config.yaml
n_layer: 8
d_model: 192
n_head: 6
n_kv_head: 6
head_dim: 32
d_mlp: 512
vocab_size: 2048
activation: "swiglu"
norm: "rmsnorm"
norm_place: "pre"
norm_eps: 1e-06
positions: "rope"
rope_base: 10000.0
rope_fraction: 1.0
qk_norm: false
attn_scale: 0.177
bias: "none"
tie_embeddings: false
parallel_block: false
init: "normal"
init_std_qkv: 0.0564
init_std_o: 0.0
init_std_up: 0.0564
init_std_down: 0.0
optimizer: "muon_variant"
lr: 0.0185
lr_mult_o: 2.0
beta1: 0.9
lr_head: 0.00522
grad_clip: 1.0
warmup_steps: 200
schedule: "wsd"
decay_fraction: 0.81
decay_shape: "linear"
final_lr_fraction: 0.05
batch_tokens: 32768
seq_len: 512
doc_mask: true
train_tokens: 133700000
steps: 4081
dataset: "wikipedia_en"
MLP neurons of a small language model. Each row is named by its layer, matrix (gate and up: input weights) and neuron, and shows model dimensions 0-191. Each number is 500 + 40 x the weight over its row's rms, rounded and kept within 0 to 999. Numbers have three digits each. A neuron's up and down rows have the sign that makes its largest values positive.
Before each neuron's rows, "fires on" lists the tokens most often at its 100 highest values on Wikipedia text that the model never trained on.

fires on: "st", "de", "t", "b", "act"
L3.gate376:497473514508463528437559482414540555528534469445495524530588492536504520577495502550500518450538544559526428510477480482491488438528519552444459512468545503473540490469476534573489526500519558447598512495482573523531425439488480509534510508479445507440572570417482426547482526556482577492494531507463543520578516519485499507502538499564542531475495483578508534518566533556478389534572460475492490490501495498450523514484497481550528556507488496507578513527479519557506503453480519489513471491445515450478520548516457391503509547508406488495496491461449473565451540488551515554
L3.up376:479515485563551460495433513555465492450500493539474491446493518467509440386498477491445514430509542521535498474538480567512463485530503473544509480455519436506474509503465451475471448525464546554529475434486452513489633533504448440450459539482441477530508575453487520489507492499505485503561434487541490476525455472489470555458531499490494516528414532536464458526447477512503496506444506522501432473506495494428519473499527451564476507524591465484469470422451470556453566529446411449499516460576458506569545477526460523495557452522449518516546457478585495558483447451554518548

fires on: "g", "p", "k", "b", "s"
L3.gate451:436483479506459526516497450530454432595497506522433566528582512519474455540484570526495479510518495489520516479510430520541518462497544507564565503409507518492422453498514468498470527454535554446495472512465485468453519436492407490534439604470530478486524560504528462445440373480542478489481500451475443515516471488549503564512436494417506526487501502525512499632481579506499471474502466469535551535508482502441451506461517466462462498483481513495563475507513542503495542525527455551496471560475438467463461497463554514450472523595517549478504485486434495560471508494486557479
L3.up451:509402470518527505479413493479512520528504485520506493481488461501463532434511517530523475530541537450468467525516463543488512511475527425529488511408439523454539464486429540531492463463471486450445495547511433556484487503457514510543474449548472490478414475434535503558539510518605534542425490529444482532577438498479456466509477508535446545422484399609474481478487530567463464471539522420527531471575434419518513561443520560497494508524418471452502478549462482502467515498443510499517482518487498499570455496524461590481487507508478492582507486492429501486531492535499492515

fires on: "g", "s", "mm", "ur", "ar", " m"
L3.gate68:601587465555461514538520464476515523564523464434454508455477494439411460509498529513605485498502484526518429468528483562506457459497557498560451502398468513445533554470531515482581527561508483506474410459510448465416529439536531509473517475515522505402536508491549476474532453484515498541519564543505568535430536486514506539439485491432488487544543497516491467497484478529512515527510475529578493515535473493509567563504493518513520437461482453470553462447496613512457514508513467533512467508504414531523575474527489517559492470547563493549471508460550469511472507464517532491
L3.up68:516497419512518508489508468485538537530491485514487510480445557499499515486521486512631523511499550558494412519554447446501460435534539553513490565448520507456481577570489493550528535536501507519468396463479531539445479502539524467474573541491540480561502474492557515491509514494512496527555514597499456495485487511494473546475488428466497491543601511555482479559499511481492554493488462478540537564528488444466531530442459554483510440480500529540520511513541541450402511525508462469511490547521403450547599473505493592476492544587505490429433532480490485479457496465478441546

fires on: "e", "ly", "ation", "it", " /", "x"
L3.gate152:555491454546527468500440481519455531566470443513501505475476544488571518410474498586528527535467527487544557562557468492522497556535445484497485551571542494523543510498501509567552549509584415506470496522569547525490472455443503512534479458488476498462568463528461513463484569438567428488524451508522510471539580557527444492489487458541474470451551532502513500542470522578392448482459504531463524462503485410514454483487483503532482476457530447528456519468462551562523499529503566505478536495540551524586484475541516506510549534475468462549462529491449480434562508528466430540
L3.up152:497538489519583527557505545561472546456477461497444489509398529491521507483474514501463455566498475514480467553528477528446494510430468525604454499559526499485471465531484479462440510558507457456569527575552529530467510526511567538460553463519528521506564493538500500507497500518530505368543422571524480480523489524508460522545525511533543428504491573526571517503452551504544513507496441522529425503500508492496481425600542488477548531452406519526480563477543481537529471567542541458580533534508484539551525502479462456516535594555540461498514483517460496516524473501492454519

fires on: "ite", "th", " of", "ne", " |", " following"
L3.gate162:505536479467473510441461511540467530517494482530533520454549566578480549511537510510563442531539562475541552581453585507560512505522536549514564536521523551482578542475485447508526527445553575454470433545457493556553514501453508517497480531504528542517568445522480485514511550510456569410499585502552431585491472558514472470471552528547482474508526545505498453507527475500489515507515476543506563481572438426532563494501457511489559544543506489465574412521514536432508550504481533458480481511524583507510524456469470550456505502531489535513453445527456456526424537461470500495
L3.up162:521497521495457469530518522524515414530443540556511501467544503509484493487435456518536530541499523515505518424466502482517516438500503467481559467374520495549500507466486489551547450469520535444445449515456435449457528360491572540524533535565544499519574568491436424490463482481490543462434450473514497538510457480462469503509572527475495465530553483547447432520510542549490501489510543532506509459526498508622493468451452518594458456477520462517455506479484467536493467556546422451550524485466546496496512493454524425493436534509496444502510534456540541477471518439476536491

fires on: "st", "th", "and", " T", "all", "nd"
L3.gate366:513531503496493511497486560482513491461497552517469506536507475435427479487551496479496479476468472650452508475515482505499464485507508541494513465433484432541528589537398528507482522437463455484486483473512486481466466540471516439464567525505467426560498476462518474452535510498395425474440517502428497536432472521486504501397502555532504473454508511494572537460531449492544487519459530499483447460508444454484634527483548437469461519492555484440475553525482557445512524539445469537514550457517547463442468521488539483495515542441538459483525552496583494534458529485481479464
L3.up366:478461523443516531493521494415480470483483458497572494461533511493462538564567486393544505515504454475459580527424535496507500458487469485498575448469570465571488505557498447488464439503475480452485499468513564496499447528489467523481531485567527526532543433433454517515539516501449526470459479402507541479524541478550573526499512471531500436517506469509514428464397436542519475520540452434541522397460468524477504451544502520507555531533507460491522517504470447399479558552509516491565490530518450518519559508434495495500508443488532530496543511467577456465502429521482492567

fires on: "st", "cur"
L3.gate103:552450507506548483505553457457579543427506447547508442505543472441515517522542502568497523522483504523557438488534423517532461468496519487506527449443507496479442583454422463436482543423502542521481454549499509563497482519546542510498495508479530516545470464521519556481465516514494462510447530534483531501454496462455526493527525558494488529504525485558578570562471547534489501388468488502422498566497435426544565520488502482551559464592442387501481470500469522547471511496451509517495567533480494481510513536525521480449503539564521508410474509484566514446455499461468566538
L3.up103:527594476436493450486443513450436473439453478438542517515535496472481479459487551556463562476443470514526469468486507506508500516459506536479473499411474538441487509563518446490503494488591485538520460480525464477507494524509484442541435498490625527481424522444520455499441443554445549476473534509486498488470491500491537469566464509504475461573469501535568518471505510552488478538576489537536515487545528526473524552501454448523586466510519482533467473507478500433477534588487494526466503437503502509506546559498460441589550470472599530522484545468523540384543432472483536512

fires on: "an", "for", "van", "ric", "ian"
L3.gate394:548494558448487508456528546502513579514586454421573423488461476527518493561510530544506518565510518522527522542424491491564570479474523492599500434485555510553566543526494479426480476537442538510504477525544467566516480500513457504452451461471454483461510515521499552475475475454524519506499526414431398511472437542450454460570523582541525534485504415483469522484454522557511479503505504512478505507515441471468493561443538510483514503468458490489492417529418516479486508521494541496554457505536459436424482532431551489449456537488481480570518488475512469524493558502467538444
L3.up394:554551600514548447539415531531540498509507534501495490474442429462496464544511483502531520544552442496505542457485549520502474539471466525536542473528553546465478557499501531472482548531425428440477499480561519449520553530501509510496475548504435522508478544448509499495497499537470564570520516522475498469496551505417490451540514530521600538523575509394470504446483469575493472477480505582538490510536501479497477476511493541451481582522508621549507535397501516473501501511436481448472475452488508494477507546437479487442500646536502471501485477501484439529497523533461471493

fires on: " that", "g", "p", " /", " it", "ch"
L3.gate467:448491447548484494555514594471543497508555465465501548502504514467555506508529511547517481467523467451554485496535419591486482434614507452519446498443494576522509548562439441542515545511507517552519508470564469510529502440518473530516526516522497502423482490499500476513536467449461480506527498492506469493478470465478499519498499550488489526471518442518514548476475503520511582450552450509517514472493467482521453567503547391485453456458521423536548544426448464514419476485484487422510515440529440417458489553461592494520535487458491583495505558598442505460513517490465494560
L3.up467:462522519503508535495511484475584486506489515527522466572561524483523471464484500576449477458515506527489465469479504567448504449524402497535490542468488506502587532541475478485467534479576525528534501530436498492523495499548471552520607516494474486499506462462577507512579561449536496424521556468528429511520475416460432459526476587436479505433527502477538500491452525509549511510478536442534568531478476488557456527504512466510544525525474564443525540428521492546446493588468455535442472563532540457498489432597541484522514510554528446501480424462473571450502520520550499523

fires on: "N", " N", "n"
L3.gate93:465517482446467477425536543468540462477518504523509445524531512462460466417513536482568490565542535528567523599535550591508426499552519495572524448513465535587510526451516489544443521453495504490540418481594488517472497492539505469459596424502531524550520555525549493514466425513485479543463479546503554541503463496490516536444515537593496554514544497466501522471453467549571506491502493480565527515503501486454458518522463529558485458548495499474436475483534487507534494480466578550395443484515514505491487483469444526446407508545499486535532461495506447514526493526585508493
L3.up93:500448579554490494508570498478471478486466513516521430549516522539493469522492515515449464525494525521542528558495576426433488546480563506571518470504542554502440499455527506508539494474576514404633525452500560516524517465550414556487473537554450516514470434461506565470499508543527445524502493569527448491548505544537464500549432463501521556470500504419569422526480485498538487468529422485462535468526511491497530493520474469576507563488434470534427506473531482526507499466518510474496505426488577494459492461438483527487474536525484489469478478533442579448451521497524572450

fires on: " of", "rd", ",", "n", "th", "ly"
L3.gate447:540532562481513555513506452541489445538562567563566459478520472535494514541480531509518465589530530477445549471521471488528538543542506496528524531551480487473531550481540445568556508479546572451405473549501550561536514509557463546573454469526519502596514453484511537475564507529565553430523508480470462487551504541509495480544462513403475498520491490488457506546500479493465474491509528454531472474502451519523444489587558511528512537497463506495513585494496491460582552461469458511568493556525533505525560459443486458469531461543466507447435520475493423474410481441521513425
L3.up447:553488519520502457481464508523509498474520494491537507544480513510476522473460556521552475569538483507486492481458492499547518442455506502467495513514509473500452477524559529518574540425493492495566571574472507481500500471487489450506529505434495545520600521454466505491532616458497530489578520563541517390526463497476503434588517546486520518436535456538475444496541469523469512505473557467475473477556546466458459477505409464489494546480434610535392525407491517546432474497475509518482549575511466433538517482496534379524497472522438512518475483497524473478459510456462483450

fires on: " f", "t"
L3.gate431:406485532575430508484402497508448557525516443476408469452522455452491458539436539502500494446468450537463537504538467482497547516543511525504509474548490382543487476507488510493487475447484487493438488531478494490585507441508464513466515434496556567519519592507518491498451546471449549527469502454473554563485428560455483556482527487489450531502462510548453565568431525470453475587481529488586452399486497514542535558444445496533517517507488551523510507466442445479469516507572491469516459512468485488495558460543501536546503548535514508539517532499458547551454481495495499517
L3.up431:530474407564459470473516566504428469443499539470523426486467480519522552516414567419568415545491499444537460471477457510547481514544491385506478449486546526512553520445476485487502505535510498509484548389447491530470506491515470481448536479494529485563558508493533419459475461440508510526485521506499568516531482489518460507487470472483541551490519536526463473557535489494528562434526482447550554503496497525508537552496481501495516495485508460461431514517436460533436544596511499449546497468468445534508540443498388534517471444501540464518557422514576509528459450495517495512

fires on: "19", "n", " (19", "20", "ur"
L3.gate470:434506520552468492476502481501488534535551526449511472516496567533461520510498466509511504588501490469494474544501530510451500511408468500478621456502561527540476495507518550482517493502592533517552512570517532470521497530530505384459523494529567524593484486553515499509474505415558517483515477447504425477540508569496478448608514514494480517578427468487548547541547495467539438497485463487509498449517527428490523509509442500503520581483429539476510501414549522473508518495548453535507400514576533495396497456470520477438450467501487442516531486526464539490446523542514491496
L3.up470:467511506534548484497466503489451508480406518538440453506472492542515472512467533492475574553505438585475455447410581361470450559502458504445499478514456501490505513548508435542462556487536564486452501450494573576497491496525416467547456502458464520564526466424486527451422517575464475482496527508506489529538468512506574515501532483538548437541569528497555533507427492437549502521557471497556498439462506507377479563534509484467506469525532439471488512439478474489443445473507495499533516530497506494491518525451502487479465548543455465501486472498475483520555507552539491512

fires on: "f", "st", "s", "ra", "d"
L3.gate282:528532568534494450549557475461488612496537515493516492488541523492524492473492453614454497505519468454479508524494495541478477398547529477434469520443494490458442528449479454477536515467519508494429576517489541543485490496574454485507471412560418469500512508444442433505576577485546480555459466546525557501595472554454480535471515514490479492482520485433480504532476500491568534550416540496458463455474462504495537501488488522470528555423507432604525461501497545521521510505494501500521512545479532502473444439390522497544451522429485481496515512466495469455452469519481478480
L3.up282:529435497507478496500565491522564526451519512479559529459524507472473447550503484524486532529463569452509472473509453495531555484517444450415511520527569506537502529465556494448550468483495548534568513523517496572599537404484466468489515448591452539472513500460478498556485543529490503504435458470483421467540513491510547464572515449505441506525433481488599490556526540477442520490487511527521597449506530510399563566560509527484547407555500495560492482440478465488544510492527418501533505522509469457498530576508472516544524528510556547504504464488552544468470486463548537512

fires on: "N", " of", " |", "ly", " /", " was"
L3.gate250:528440453462526531478534495426525554538384486537494519492458454509540525536439481530513463473436585527453501552511524488409487441494452473578462503450450462492523530451494554519502482506467470475488573495495474528518430487458470429619538515530460515473548476549500454509575482575523441456463499513505501473534502529511484510513507587507487497485515509486529544552503524492483499442560532566498472496503438435577447562472477510553509495518407467487558469420457527505458546463484491501447496479522416563469504484580462496453539476538508511434529460543508547463537496517535537490
L3.up250:495494431421487526510529488488538568540451571563477550536440437516553500527436515467546424468459554494443554537543521508458526513503393467555474434537464500493544532488467527527488493541504549481473594475522503469546498510486536453568513457565463471465560500562497491487542528515550480454469514463475535497561516612514439515497469546525501533531522450562541494572537526533501464478508561480548452466469474419537495597552467562475482491515503500530444564409524533513512498529473495504421502513539438536506529515564521479452544451490539465479519457556495534471516491499484544477